From a checkpoint of a small transformer trained on Wikipedia.
Size: 15 layers, width 448, MLP 2688 tanh GELU, vocabulary 8192.
Architecture: learned positions, biases.
Training: 789M tokens, 12044 steps.
MLP neurons of a small language model. Each row is named by its layer, matrix (up: input weights) and neuron, and shows model dimensions 80-143. Each number is 50 + 10 x the weight over its row's rms, rounded and kept within 0 to 99.
A block is one neuron, or neurons of one layer that tend to fire together. After each block is what it responds to, as a language model described it from the Wikipedia text at the highest values.

L8.up336:45 48 47 46 47 32 51 53 53 33 56 47 67 63 55 39 46 72 35 57 43 59 48 41 72 53 54 44 60 54 47 48 47 41 52 68 32 64 61 48 41 34 50 65 36 59 62 40 51 46 42 45 53 55 51 42 58 39 53 56 56 48 33 61
L8.up2335:49 56 32 77 52 54 58 53 36 44 64 51 42 54 48 36 49 54 52 66 36 49 67 46 40 50 56 33 46 62 53 68 51 46 37 48 57 54 53 45 53 49 67 48 39 28 49 43 66 55 38 40 50 46 51 52 37 56 34 52 36 41 60 51
Description: Mid-word i-ending syllables

L8.up584:57 46 55 48 56 62 54 42 46 55 55 44 51 51 33 48 63 60 48 46 60 41 43 51 56 45 44 41 70 55 63 51 46 66 54 45 53 63 43 38 42 25 50 69 59 36 50 52 19 64 52 64 60 53 45 55 44 31 38 32 57 61 57 50
L8.up2616:57 67 23 63 42 59 53 50 49 50 65 47 34 53 55 48 54 43 64 48 43 36 52 73 55 55 24 41 55 67 51 32 53 60 46 53 55 56 46 48 50 41 47 51 41 37 44 64 38 62 54 44 75 65 64 45 49 45 28 44 52 45 57 60
Description: Mid-personal-name tokens

L10.up229:63 58 58 52 53 49 63 63 47 47 37 51 44 59 45 61 42 59 41 40 42 58 50 68 54 50 35 52 58 60 65 70 76 49 49 51 43 53 52 42 51 64 52 58 51 34 65 64 43 44 44 60 62 58 47 43 41 35 57 67 63 38 35 48
L10.up449:43 49 62 59 45 57 50 52 61 48 57 40 43 51 35 56 45 59 59 57 52 53 52 64 56 31 18 76 64 55 55 66 74 43 51 52 44 40 57 49 56 46 66 58 43 47 59 45 56 59 42 62 52 55 51 50 35 46 43 47 74 39 63 43
L10.up964:60 52 44 63 51 44 60 47 47 75 49 50 42 59 45 59 41 50 44 45 55 53 66 62 41 45 54 41 55 59 57 60 68 59 47 48 37 58 65 53 53 60 55 31 54 40 61 37 63 53 51 55 40 75 50 56 46 56 35 65 53 41 49 51
L10.up2222:51 59 43 53 60 36 54 39 57 58 35 50 58 48 53 63 49 53 57 43 30 45 58 70 54 59 49 56 38 65 61 62 46 36 55 52 50 56 60 44 63 45 60 59 50 26 57 58 45 50 48 39 26 55 51 60 48 33 45 51 51 47 47 37
Description: Reporting verbs and connectives

L10.up260:60 60 37 55 55 53 52 58 51 63 52 33 44 72 48 51 41 54 48 64 59 52 57 52 58 24 50 28 50 49 50 50 69 46 34 41 57 66 59 38 47 44 65 61 64 64 34 40 63 41 54 40 48 39 58 46 55 65 46 45 16 40 40 45
L10.up1316:62 51 47 59 66 44 52 65 42 33 71 33 43 41 44 57 41 47 71 65 46 62 65 50 52 48 53 48 66 61 40 47 71 48 22 42 35 38 50 43 27 47 60 61 67 53 49 60 36 46 49 33 40 39 72 43 52 68 51 58 34 35 41 68
L10.up1568:53 64 51 52 42 54 57 72 84 39 72 41 64 64 54 55 44 62 46 60 49 55 59 40 63 45 59 56 67 72 65 40 43 58 28 52 56 38 39 50 55 65 45 31 55 45 53 62 48 40 57 49 55 44 49 45 43 45 40 56 47 59 34 50
L10.up1855:47 31 38 48 40 57 46 43 41 44 60 57 50 46 54 43 47 52 47 56 49 59 60 52 57 44 55 42 55 67 46 63 68 54 46 56 37 59 57 47 60 57 46 35 52 37 71 43 46 59 48 35 52 41 48 43 40 44 47 70 31 38 28 45
Description: Italian-style name subwords

L8.up1364:45 47 53 61 48 64 49 62 36 49 49 36 43 56 55 39 49 33 45 52 46 42 33 49 53 64 59 51 43 53 51 49 50 54 54 54 47 76 54 52 50 48 49 43 46 51 55 61 40 51 47 65 53 44 51 55 56 63 52 62 33 66 51 47
L8.up2039:58 50 49 53 51 55 55 63 57 46 54 53 51 35 46 36 62 72 55 42 36 51 32 40 56 60 59 74 29 36 52 63 74 54 58 55 51 47 45 45 41 56 38 39 52 57 51 65 56 57 48 42 36 46 48 52 51 54 69 59 23 41 30 54
Description: Proper-name continuation tokens

L5.up34:68 36 39 31 35 49 51 54 74 41 41 41 54 63 55 48 57 54 48 58 66 48 42 48 50 49 51 42 66 47 49 62 43 50 72 62 44 60 48 35 48 39 56 36 53 50 55 60 44 60 37 28 45 49 81 56 57 38 63 49 48 44 53 58
L5.up275:29 47 43 53 60 44 44 52 46 45 58 56 64 47 48 47 52 37 34 40 26 43 51 59 51 56 49 55 44 61 46 60 58 45 59 57 49 53 49 38 47 39 52 59 56 44 65 50 40 42 47 54 44 43 48 50 58 49 36 62 60 38 47 42
L5.up751:36 44 48 57 58 27 55 59 55 48 42 48 54 60 57 46 56 57 40 50 53 63 72 64 57 55 62 56 38 44 53 38 48 51 47 70 43 34 38 61 44 37 55 53 67 41 57 53 55 52 56 62 42 57 43 51 63 61 70 52 49 48 18 48
L5.up795:50 69 52 38 41 45 55 48 50 47 42 31 48 62 64 53 40 53 63 64 46 32 56 45 50 48 61 59 75 58 57 34 40 42 55 42 55 54 53 53 51 44 32 39 61 50 43 48 43 35 53 49 45 44 21 58 51 44 47 56 50 51 43 49
L5.up1008:67 57 61 57 52 59 72 52 69 59 54 59 47 63 58 72 64 51 68 51 54 49 61 41 45 53 51 44 53 64 64 46 65 52 49 48 53 32 66 42 58 28 49 55 64 50 54 40 38 59 29 47 57 48 47 56 53 32 54 64 53 51 55 44
L5.up1280:45 60 43 33 49 30 59 53 60 59 62 69 32 55 56 51 50 81 44 44 33 40 54 50 55 44 33 62 36 57 73 65 20 41 52 56 38 48 69 52 50 37 53 44 69 49 54 52 36 57 43 59 39 35 55 50 51 45 64 46 63 39 56 49
L5.up1523:33 54 40 52 47 40 60 59 63 55 48 45 58 45 44 37 70 74 42 42 44 44 43 57 48 28 47 60 52 39 45 70 44 49 55 51 57 45 57 42 57 27 42 40 50 51 40 47 55 58 52 39 32 33 68 64 51 63 45 59 42 51 49 63
L5.up2198:70 53 54 44 54 67 52 46 42 71 60 47 22 74 37 40 45 48 48 51 41 49 60 35 64 59 35 40 57 67 34 56 49 53 49 49 66 41 48 63 43 52 49 26 28 60 58 40 37 34 43 45 45 29 67 68 59 34 34 43 51 58 45 56
Description: Day numbers in dates

L5.up291:46 44 31 30 64 60 65 25 62 47 50 42 34 35 44 56 39 35 67 55 61 53 50 47 33 43 28 42 59 61 41 47 46 51 66 56 43 53 63 34 44 57 42 44 50 47 50 52 46 56 55 51 49 43 58 32 75 51 57 53 68 42 55 44
L5.up752:62 49 51 65 39 61 50 54 43 61 39 22 50 48 49 53 67 48 37 54 52 38 56 57 48 63 54 42 55 52 55 60 60 48 59 38 54 49 35 44 36 41 46 46 46 33 56 60 63 52 66 42 47 39 40 57 51 51 47 61 43 25 35 53
L5.up1215:47 42 47 41 38 49 49 37 50 26 56 59 56 49 38 58 54 36 69 47 55 57 49 48 48 53 48 47 49 33 54 65 66 62 51 48 43 43 24 41 53 53 49 46 43 54 56 53 47 38 59 49 24 60 41 32 44 37 48 28 68 73 62 48
L5.up1794:59 66 44 43 52 52 41 59 36 58 32 52 48 46 46 55 54 47 47 35 40 41 50 49 58 53 52 53 61 44 37 56 66 54 71 55 58 45 57 54 31 65 51 38 50 45 67 48 59 57 65 62 40 52 58 41 68 62 49 37 59 38 31 55
L5.up1806:49 59 47 33 55 66 54 32 30 71 57 53 39 43 41 51 51 35 63 34 34 49 57 59 45 60 28 43 32 43 52 53 36 51 39 60 47 56 48 50 48 33 53 41 65 49 41 62 68 49 44 42 54 53 58 39 56 66 55 25 58 43 38 47
L5.up1879:52 60 55 51 38 75 43 48 25 64 34 51 40 46 44 53 48 48 51 53 57 59 54 40 54 65 49 52 59 46 50 52 65 56 62 54 77 51 40 42 38 55 49 50 60 45 47 49 44 44 34 53 60 63 74 33 65 38 49 47 71 25 38 37
L5.up2644:51 26 60 37 49 50 51 54 45 63 65 60 49 47 40 63 31 37 64 48 52 66 53 65 69 52 43 54 61 64 35 59 46 49 50 60 52 53 35 37 40 40 42 67 65 50 69 37 60 47 50 58 56 53 62 44 44 50 64 60 55 38 54 39
L5.up2673:61 58 55 66 44 56 54 56 52 45 50 58 49 34 42 55 32 65 44 46 43 54 46 46 45 41 34 50 61 48 31 67 48 56 63 30 63 64 52 45 45 38 47 57 53 36 53 56 62 32 63 59 61 56 45 57 61 31 47 53 52 57 48 45
Description: Surnames after given names

L10.up214:60 40 48 50 45 42 59 40 45 46 44 39 64 45 41 44 54 46 57 49 51 61 53 50 53 35 47 78 50 41 33 49 48 45 54 67 52 40 50 45 42 57 35 51 55 42 44 52 46 60 20 45 51 49 43 60 45 41 59 62 29 65 55 35
L10.up361:58 35 41 69 56 49 35 47 21 54 38 28 40 53 47 55 58 53 58 49 60 46 52 50 40 37 42 59 43 55 62 45 59 33 40 42 38 54 31 43 51 32 40 40 64 51 58 51 45 43 62 64 34 48 43 52 32 21 60 61 52 56 37 45
L10.up2040:64 31 51 77 44 67 60 70 48 49 35 48 55 53 34 40 50 58 43 45 51 58 37 30 53 54 63 46 37 45 31 63 52 45 52 58 53 55 43 47 49 46 44 45 63 49 47 60 44 49 49 51 20 49 35 48 56 53 59 61 40 50 49 43
L10.up2509:64 55 23 63 46 43 51 27 44 48 32 46 54 48 52 57 43 56 52 42 50 38 53 38 66 43 45 28 42 53 45 50 48 34 49 59 57 49 61 45 23 33 45 62 65 41 59 59 47 44 59 25 57 39 48 44 63 34 40 49 41 52 48 37
Description: Era and section-heading openers

L8.up623:52 54 39 52 60 53 30 42 59 47 52 37 60 40 49 47 48 47 61 49 34 42 58 55 56 29 47 29 29 46 47 48 42 45 50 66 52 42 36 55 44 58 30 49 41 55 49 70 44 59 63 58 57 57 47 34 49 66 36 43 57 50 39 49
L8.up1527:47 46 52 60 65 32 28 46 61 59 45 49 48 43 59 36 70 47 51 41 47 32 39 44 51 53 44 27 54 43 61 32 56 54 65 52 47 59 58 38 63 58 63 31 47 60 36 58 42 39 40 48 38 46 57 47 49 74 56 63 55 57 59 37
Description: Clause-linking function words

L10.up292:39 72 45 49 58 57 61 78 54 54 34 52 50 47 53 52 40 62 64 48 43 45 55 37 53 45 45 57 49 62 54 57 49 63 35 49 46 50 21 31 59 57 36 53 41 41 49 45 56 58 47 50 48 49 62 48 62 32 43 67 57 49 58 50
L10.up1218:60 54 51 54 64 46 50 48 59 36 45 58 48 37 24 39 48 56 65 43 45 37 48 42 65 41 45 52 55 48 52 56 54 59 39 65 55 51 42 38 47 56 34 24 59 44 45 56 49 43 50 45 47 34 63 58 65 58 37 48 60 48 40 57
L10.up1721:55 44 52 49 45 52 55 58 50 45 40 58 64 46 51 51 50 60 64 45 54 51 55 25 52 46 57 51 61 41 47 70 38 50 47 59 50 49 60 26 53 62 55 50 58 36 57 64 68 55 60 36 29 25 64 64 45 61 42 51 55 72 42 55
L10.up2497:60 61 52 60 52 47 60 58 47 62 39 65 56 53 48 59 73 20 62 57 61 47 61 51 52 56 63 48 48 53 49 69 48 67 36 63 42 39 45 56 68 43 62 55 58 47 45 71 44 53 53 40 37 37 49 46 53 52 53 50 58 73 53 48
Description: Surname onset after first name

L10.up213:56 42 49 42 53 33 56 28 57 62 43 46 33 52 52 45 39 52 56 60 47 51 56 50 34 55 45 44 45 61 67 63 38 59 42 44 52 38 41 45 49 54 56 55 50 45 50 33 44 37 47 53 57 57 36 60 50 57 58 42 49 49 44 42
L10.up291:43 64 40 48 64 37 51 33 58 47 46 53 66 64 35 43 44 55 54 30 41 47 63 51 53 32 33 51 42 55 70 46 50 60 49 63 27 42 63 49 38 36 35 45 55 51 52 36 61 41 56 47 39 51 37 64 44 40 37 35 43 53 43 34
L10.up892:49 71 68 36 65 50 37 43 65 42 30 54 55 34 47 52 61 87 64 52 48 32 73 55 62 49 56 58 50 48 52 42 41 48 30 55 39 61 48 51 32 37 58 40 58 48 41 52 39 53 49 40 33 40 55 54 59 50 33 52 56 58 45 44
L10.up1963:34 43 45 53 56 35 57 57 57 56 49 46 52 53 39 45 53 57 69 68 60 49 69 44 49 65 40 68 55 62 63 47 36 48 57 44 33 66 56 47 43 37 44 57 60 61 46 54 41 38 53 45 36 44 63 55 43 57 43 46 61 55 61 52
Description: Token before a date

L8.up1354:64 51 49 62 54 49 49 60 64 56 89 41 60 47 27 40 50 64 68 22 56 53 61 52 55 65 45 54 54 47 57 42 56 50 38 61 55 50 46 49 34 63 52 61 51 48 47 51 52 55 50 30 58 44 35 45 35 59 51 49 44 38 31 56
L8.up2431:32 65 45 52 51 48 50 61 58 48 57 69 48 54 52 54 36 45 50 54 49 51 65 53 52 53 37 63 50 55 53 68 59 62 51 62 46 42 46 47 39 52 63 44 36 42 64 69 56 54 47 46 56 56 41 40 42 58 41 50 53 54 40 51
Description: Main verb after subject

L8.up1081:40 58 43 41 46 44 59 53 59 63 47 59 42 73 43 48 65 56 60 36 48 68 45 60 57 49 38 64 48 48 57 46 44 44 56 51 43 50 60 44 54 45 45 47 64 55 41 53 26 52 59 36 49 62 34 48 41 50 32 53 51 45 58 48
L8.up1496:46 47 61 39 66 43 42 33 60 56 40 67 51 48 52 41 43 76 54 66 45 65 37 59 53 50 56 47 39 59 52 68 47 66 41 40 44 46 63 44 45 42 55 56 46 43 49 43 42 37 30 64 62 55 46 62 63 44 29 57 45 39 51 55
Description: Full date start

L5.up227:64 50 55 59 70 62 51 56 64 62 57 76 69 66 45 64 59 56 51 51 40 54 49 47 55 50 46 56 35 62 61 35 52 55 46 32 73 32 43 39 37 54 58 59 42 56 49 57 55 58 24 33 57 31 60 43 38 49 53 59 32 55 48 51
L5.up512:59 64 36 62 35 55 56 47 52 48 55 66 67 57 46 64 56 48 47 58 46 69 42 40 67 56 47 42 31 61 55 36 51 43 44 49 69 53 50 46 38 42 54 60 63 29 51 44 38 56 37 53 36 41 59 56 39 47 41 60 48 52 72 58
L5.up834:66 63 48 57 37 47 48 53 55 35 60 48 47 45 61 44 58 44 54 53 43 52 46 47 36 39 18 40 42 46 48 42 42 62 59 43 55 50 35 40 55 56 35 39 49 46 59 32 50 44 47 71 40 25 47 42 48 57 53 45 48 52 56 46
L5.up1411:51 51 46 53 50 48 39 51 49 57 49 53 61 41 23 73 62 51 56 48 46 50 31 42 46 46 38 45 50 50 41 38 55 59 52 33 36 53 19 58 52 70 56 48 46 55 47 42 39 54 57 40 42 46 48 82 36 48 58 51 40 83 40 47
L5.up1455:58 41 52 37 68 52 40 50 59 40 39 32 49 43 36 54 34 60 49 61 40 43 59 54 52 54 36 56 53 50 39 58 48 48 60 55 59 45 43 46 35 30 39 40 39 64 51 57 49 35 65 43 46 48 60 42 49 48 38 41 42 55 79 65
L5.up2165:49 49 44 63 56 53 41 58 45 60 75 31 63 33 60 65 49 67 55 52 36 73 59 46 50 49 45 51 75 47 59 50 49 34 63 42 53 47 39 43 53 43 56 49 60 52 64 61 50 48 52 40 58 41 34 48 53 50 53 34 37 48 69 64
L5.up2248:51 62 52 66 47 47 60 68 43 61 48 62 61 49 49 56 49 41 52 37 72 58 60 43 44 61 46 45 68 43 40 61 56 73 67 46 45 46 35 47 32 46 51 57 56 55 51 40 59 34 59 31 62 30 63 37 55 51 33 61 45 65 62 42
L5.up2598:34 50 47 45 37 51 48 51 45 56 59 42 46 58 45 57 65 54 62 43 42 24 35 48 59 55 50 38 45 34 43 41 51 58 53 53 60 66 55 54 66 61 49 53 42 40 42 29 37 51 55 51 63 39 52 60 64 53 43 29 37 64 55 35
Description: Linking words before a second item

L5.up136:71 48 48 52 46 54 56 51 45 45 34 49 56 68 56 40 53 53 53 53 49 52 23 40 54 75 49 55 44 51 28 57 67 22 46 43 54 58 43 30 55 63 56 46 59 50 43 77 78 59 36 64 60 45 57 49 40 50 58 44 66 35 68 42
L5.up1081:63 46 46 46 43 66 43 38 64 36 79 37 61 43 55 51 35 35 46 44 32 57 44 51 73 49 56 50 55 51 54 60 68 66 38 60 49 46 77 34 41 58 44 68 60 49 52 64 46 50 34 30 40 49 42 49 45 27 58 51 36 53 52 47
L5.up1467:59 50 35 53 50 54 42 25 54 24 50 58 45 45 55 48 53 59 37 47 51 41 54 24 62 45 36 39 78 46 61 68 51 43 63 57 29 47 46 46 57 52 49 59 45 54 49 61 39 50 50 70 50 49 50 57 46 47 31 57 47 54 58 58
L5.up2121:46 55 56 40 20 65 53 44 42 58 54 24 54 39 44 50 48 54 41 49 59 56 78 52 42 47 67 52 49 46 60 63 36 57 50 69 42 54 48 44 45 47 48 38 48 53 67 53 60 58 51 59 50 47 51 40 47 49 27 37 47 36 47 61
L5.up2347:52 44 70 54 22 38 44 43 69 33 46 46 54 59 48 40 52 66 41 45 51 46 51 63 52 49 46 34 54 36 53 60 60 37 47 58 46 51 31 34 51 48 58 57 58 53 54 55 51 68 43 39 42 54 50 27 23 46 43 59 40 46 44 52
L5.up2489:58 63 47 65 41 45 50 49 43 44 44 50 45 46 65 60 54 41 43 33 42 46 55 47 48 65 55 41 42 42 49 46 60 51 37 53 33 50 47 54 61 61 55 63 48 47 57 62 59 51 49 74 48 50 48 53 33 54 45 44 41 50 65 56
L5.up2625:43 71 41 58 39 53 50 47 41 60 52 46 47 36 45 32 57 39 49 45 59 38 38 43 37 58 48 47 68 45 55 45 51 37 51 50 40 58 49 33 53 42 59 60 44 54 48 52 53 46 23 44 42 58 39 41 58 36 46 61 54 42 58 61
L5.up2642:52 54 56 45 36 60 49 47 46 51 44 62 55 49 60 37 38 43 67 58 54 34 37 51 73 53 36 52 44 53 39 46 71 52 55 47 42 42 66 55 61 60 23 56 40 39 53 21 48 46 50 37 54 41 35 41 26 52 63 48 49 47 65 57
Description: Mid-word fragment pieces

L10.up1020:56 53 57 65 50 44 55 57 50 53 37 41 43 75 46 67 64 75 64 53 54 47 46 52 47 41 47 58 55 48 53 43 41 42 48 72 62 61 59 54 65 48 51 55 53 60 49 58 59 61 42 38 40 58 56 43 57 48 62 51 58 60 54 59
L10.up1212:48 47 54 55 26 46 67 70 60 47 47 70 51 45 61 62 57 70 37 50 57 49 58 42 39 50 43 53 36 73 52 57 53 59 46 34 44 53 52 36 31 66 55 61 62 34 53 54 50 30 38 52 42 45 42 51 36 41 51 67 52 68 55 61
L10.up1503:59 39 42 39 23 40 50 73 49 42 50 45 49 67 48 45 43 66 51 31 30 37 51 63 30 48 52 56 33 50 64 56 43 53 56 46 51 40 48 52 36 49 55 58 48 50 43 66 59 50 30 50 44 57 51 54 52 46 54 64 50 48 75 61
L10.up2072:56 43 45 54 56 39 60 47 85 43 71 46 57 35 70 54 38 51 50 51 44 44 46 46 29 54 44 48 55 50 49 28 38 48 54 44 49 46 45 37 64 43 38 47 51 53 31 46 52 64 50 55 56 55 59 57 64 39 35 54 38 46 61 59
Description: Day number in dates

L5.up0:48 46 41 60 54 42 78 51 57 53 51 52 58 38 60 41 30 48 38 65 52 52 62 54 49 51 37 67 35 34 48 73 37 52 57 36 62 44 57 47 56 38 48 46 48 45 64 47 57 50 60 55 46 55 53 60 55 53 79 54 40 48 44 43
L5.up485:42 63 47 49 54 52 57 45 41 64 43 86 45 48 64 73 40 28 49 49 45 46 57 40 40 68 53 51 20 52 43 52 62 46 53 76 48 55 55 58 49 40 42 55 52 62 47 44 38 51 60 43 43 57 53 52 44 39 46 50 61 53 57 50
L5.up965:66 55 30 36 56 44 55 49 55 46 46 31 49 50 47 43 42 49 53 46 49 52 52 57 50 60 34 52 37 58 52 52 31 47 58 55 54 57 54 59 63 46 50 74 42 59 56 63 62 46 77 48 61 38 29 59 53 46 72 47 40 48 43 32
L5.up1003:49 50 31 47 63 40 51 47 44 31 54 62 54 42 63 49 22 48 34 50 50 49 39 50 42 50 29 58 42 44 49 49 59 43 62 48 55 34 45 58 42 51 54 56 49 49 60 55 55 53 52 46 37 44 55 69 36 36 64 57 52 40 59 45
L5.up1211:53 46 60 58 50 43 66 54 65 36 58 39 42 59 30 70 54 59 49 30 38 69 51 51 42 61 38 58 47 47 59 62 64 46 46 64 65 62 59 48 59 56 53 60 56 60 56 38 70 38 53 61 58 34 51 61 47 61 68 44 48 65 43 54
L5.up1292:43 56 26 42 42 39 54 40 40 39 52 44 63 59 53 36 38 57 38 49 41 38 69 71 42 50 52 52 52 37 28 47 37 50 46 61 53 56 47 40 69 73 31 56 46 55 56 32 41 44 56 56 54 39 36 49 55 41 61 54 53 50 60 57
L5.up1764:60 77 34 72 51 39 52 45 48 76 50 26 50 59 51 49 46 60 44 49 44 28 57 41 54 50 31 61 37 53 51 45 63 42 53 47 67 40 49 51 52 35 44 51 45 55 46 38 37 48 45 35 57 61 54 48 49 56 51 50 55 56 65 53
L5.up1986:53 50 55 35 50 58 44 74 49 51 35 60 50 51 38 69 39 53 57 59 35 46 50 35 64 66 39 55 52 62 54 43 50 44 28 55 36 59 40 59 62 47 49 59 46 47 64 46 42 39 59 56 32 41 58 46 62 53 49 30 50 46 64 50
Description: Verb after named subject

L5.up143:42 46 48 47 57 43 57 55 36 35 37 47 34 49 39 55 63 51 45 47 56 40 59 67 51 59 48 44 40 58 54 39 53 44 68 49 30 40 45 49 51 62 55 50 43 52 50 51 50 55 64 42 38 53 66 54 46 59 55 57 45 55 46 41
L5.up601:66 42 57 56 55 55 65 56 35 46 40 49 55 49 52 62 56 68 48 56 43 49 60 44 51 50 20 37 43 49 39 58 60 60 75 49 54 58 42 48 41 76 46 48 56 50 40 47 52 49 63 47 68 41 49 58 55 58 56 59 57 46 53 60
L5.up850:62 51 42 56 53 56 55 76 68 82 53 47 48 55 43 48 52 61 53 55 49 53 41 47 51 46 70 56 51 48 49 67 38 44 74 40 35 41 45 51 63 42 50 40 47 50 50 46 57 53 51 53 58 39 51 33 48 45 44 43 42 53 58 64
L5.up1504:59 53 42 45 57 64 59 46 61 28 56 51 73 62 45 38 57 46 56 48 58 46 52 61 47 57 51 29 68 48 58 38 52 45 58 50 35 51 51 30 48 55 36 41 53 57 64 41 42 52 52 51 39 61 28 64 49 51 64 56 37 54 53 49
L5.up1802:39 38 53 69 42 53 45 52 37 48 50 55 59 51 71 51 50 50 64 71 44 59 62 41 45 44 31 27 53 44 52 49 35 47 43 48 49 65 49 45 39 55 51 39 44 46 54 42 57 50 43 50 47 39 50 53 65 49 60 68 49 40 46 67
L5.up2089:38 23 45 54 49 40 65 37 25 61 63 37 52 58 55 63 63 54 36 48 52 47 46 53 52 46 48 50 63 56 50 49 51 58 53 57 45 71 65 38 51 60 35 48 82 65 35 42 42 41 43 72 64 67 51 58 62 45 47 55 50 51 44 49
L5.up2639:40 42 49 39 41 62 58 45 34 41 57 42 49 46 52 41 43 51 59 38 43 47 42 51 41 60 49 45 59 44 55 60 60 72 43 32 42 50 54 45 44 45 54 56 46 53 44 46 44 52 43 32 58 48 42 61 68 44 44 57 49 46 57 42
L5.up2650:41 62 38 73 63 44 53 61 64 35 38 46 44 45 54 45 32 49 58 62 55 45 70 65 54 39 34 40 53 54 44 45 41 30 49 37 45 63 47 40 44 43 63 42 57 44 53 49 57 45 66 41 69 48 55 55 46 41 43 67 48 50 41 21
Description: Modifier after "the"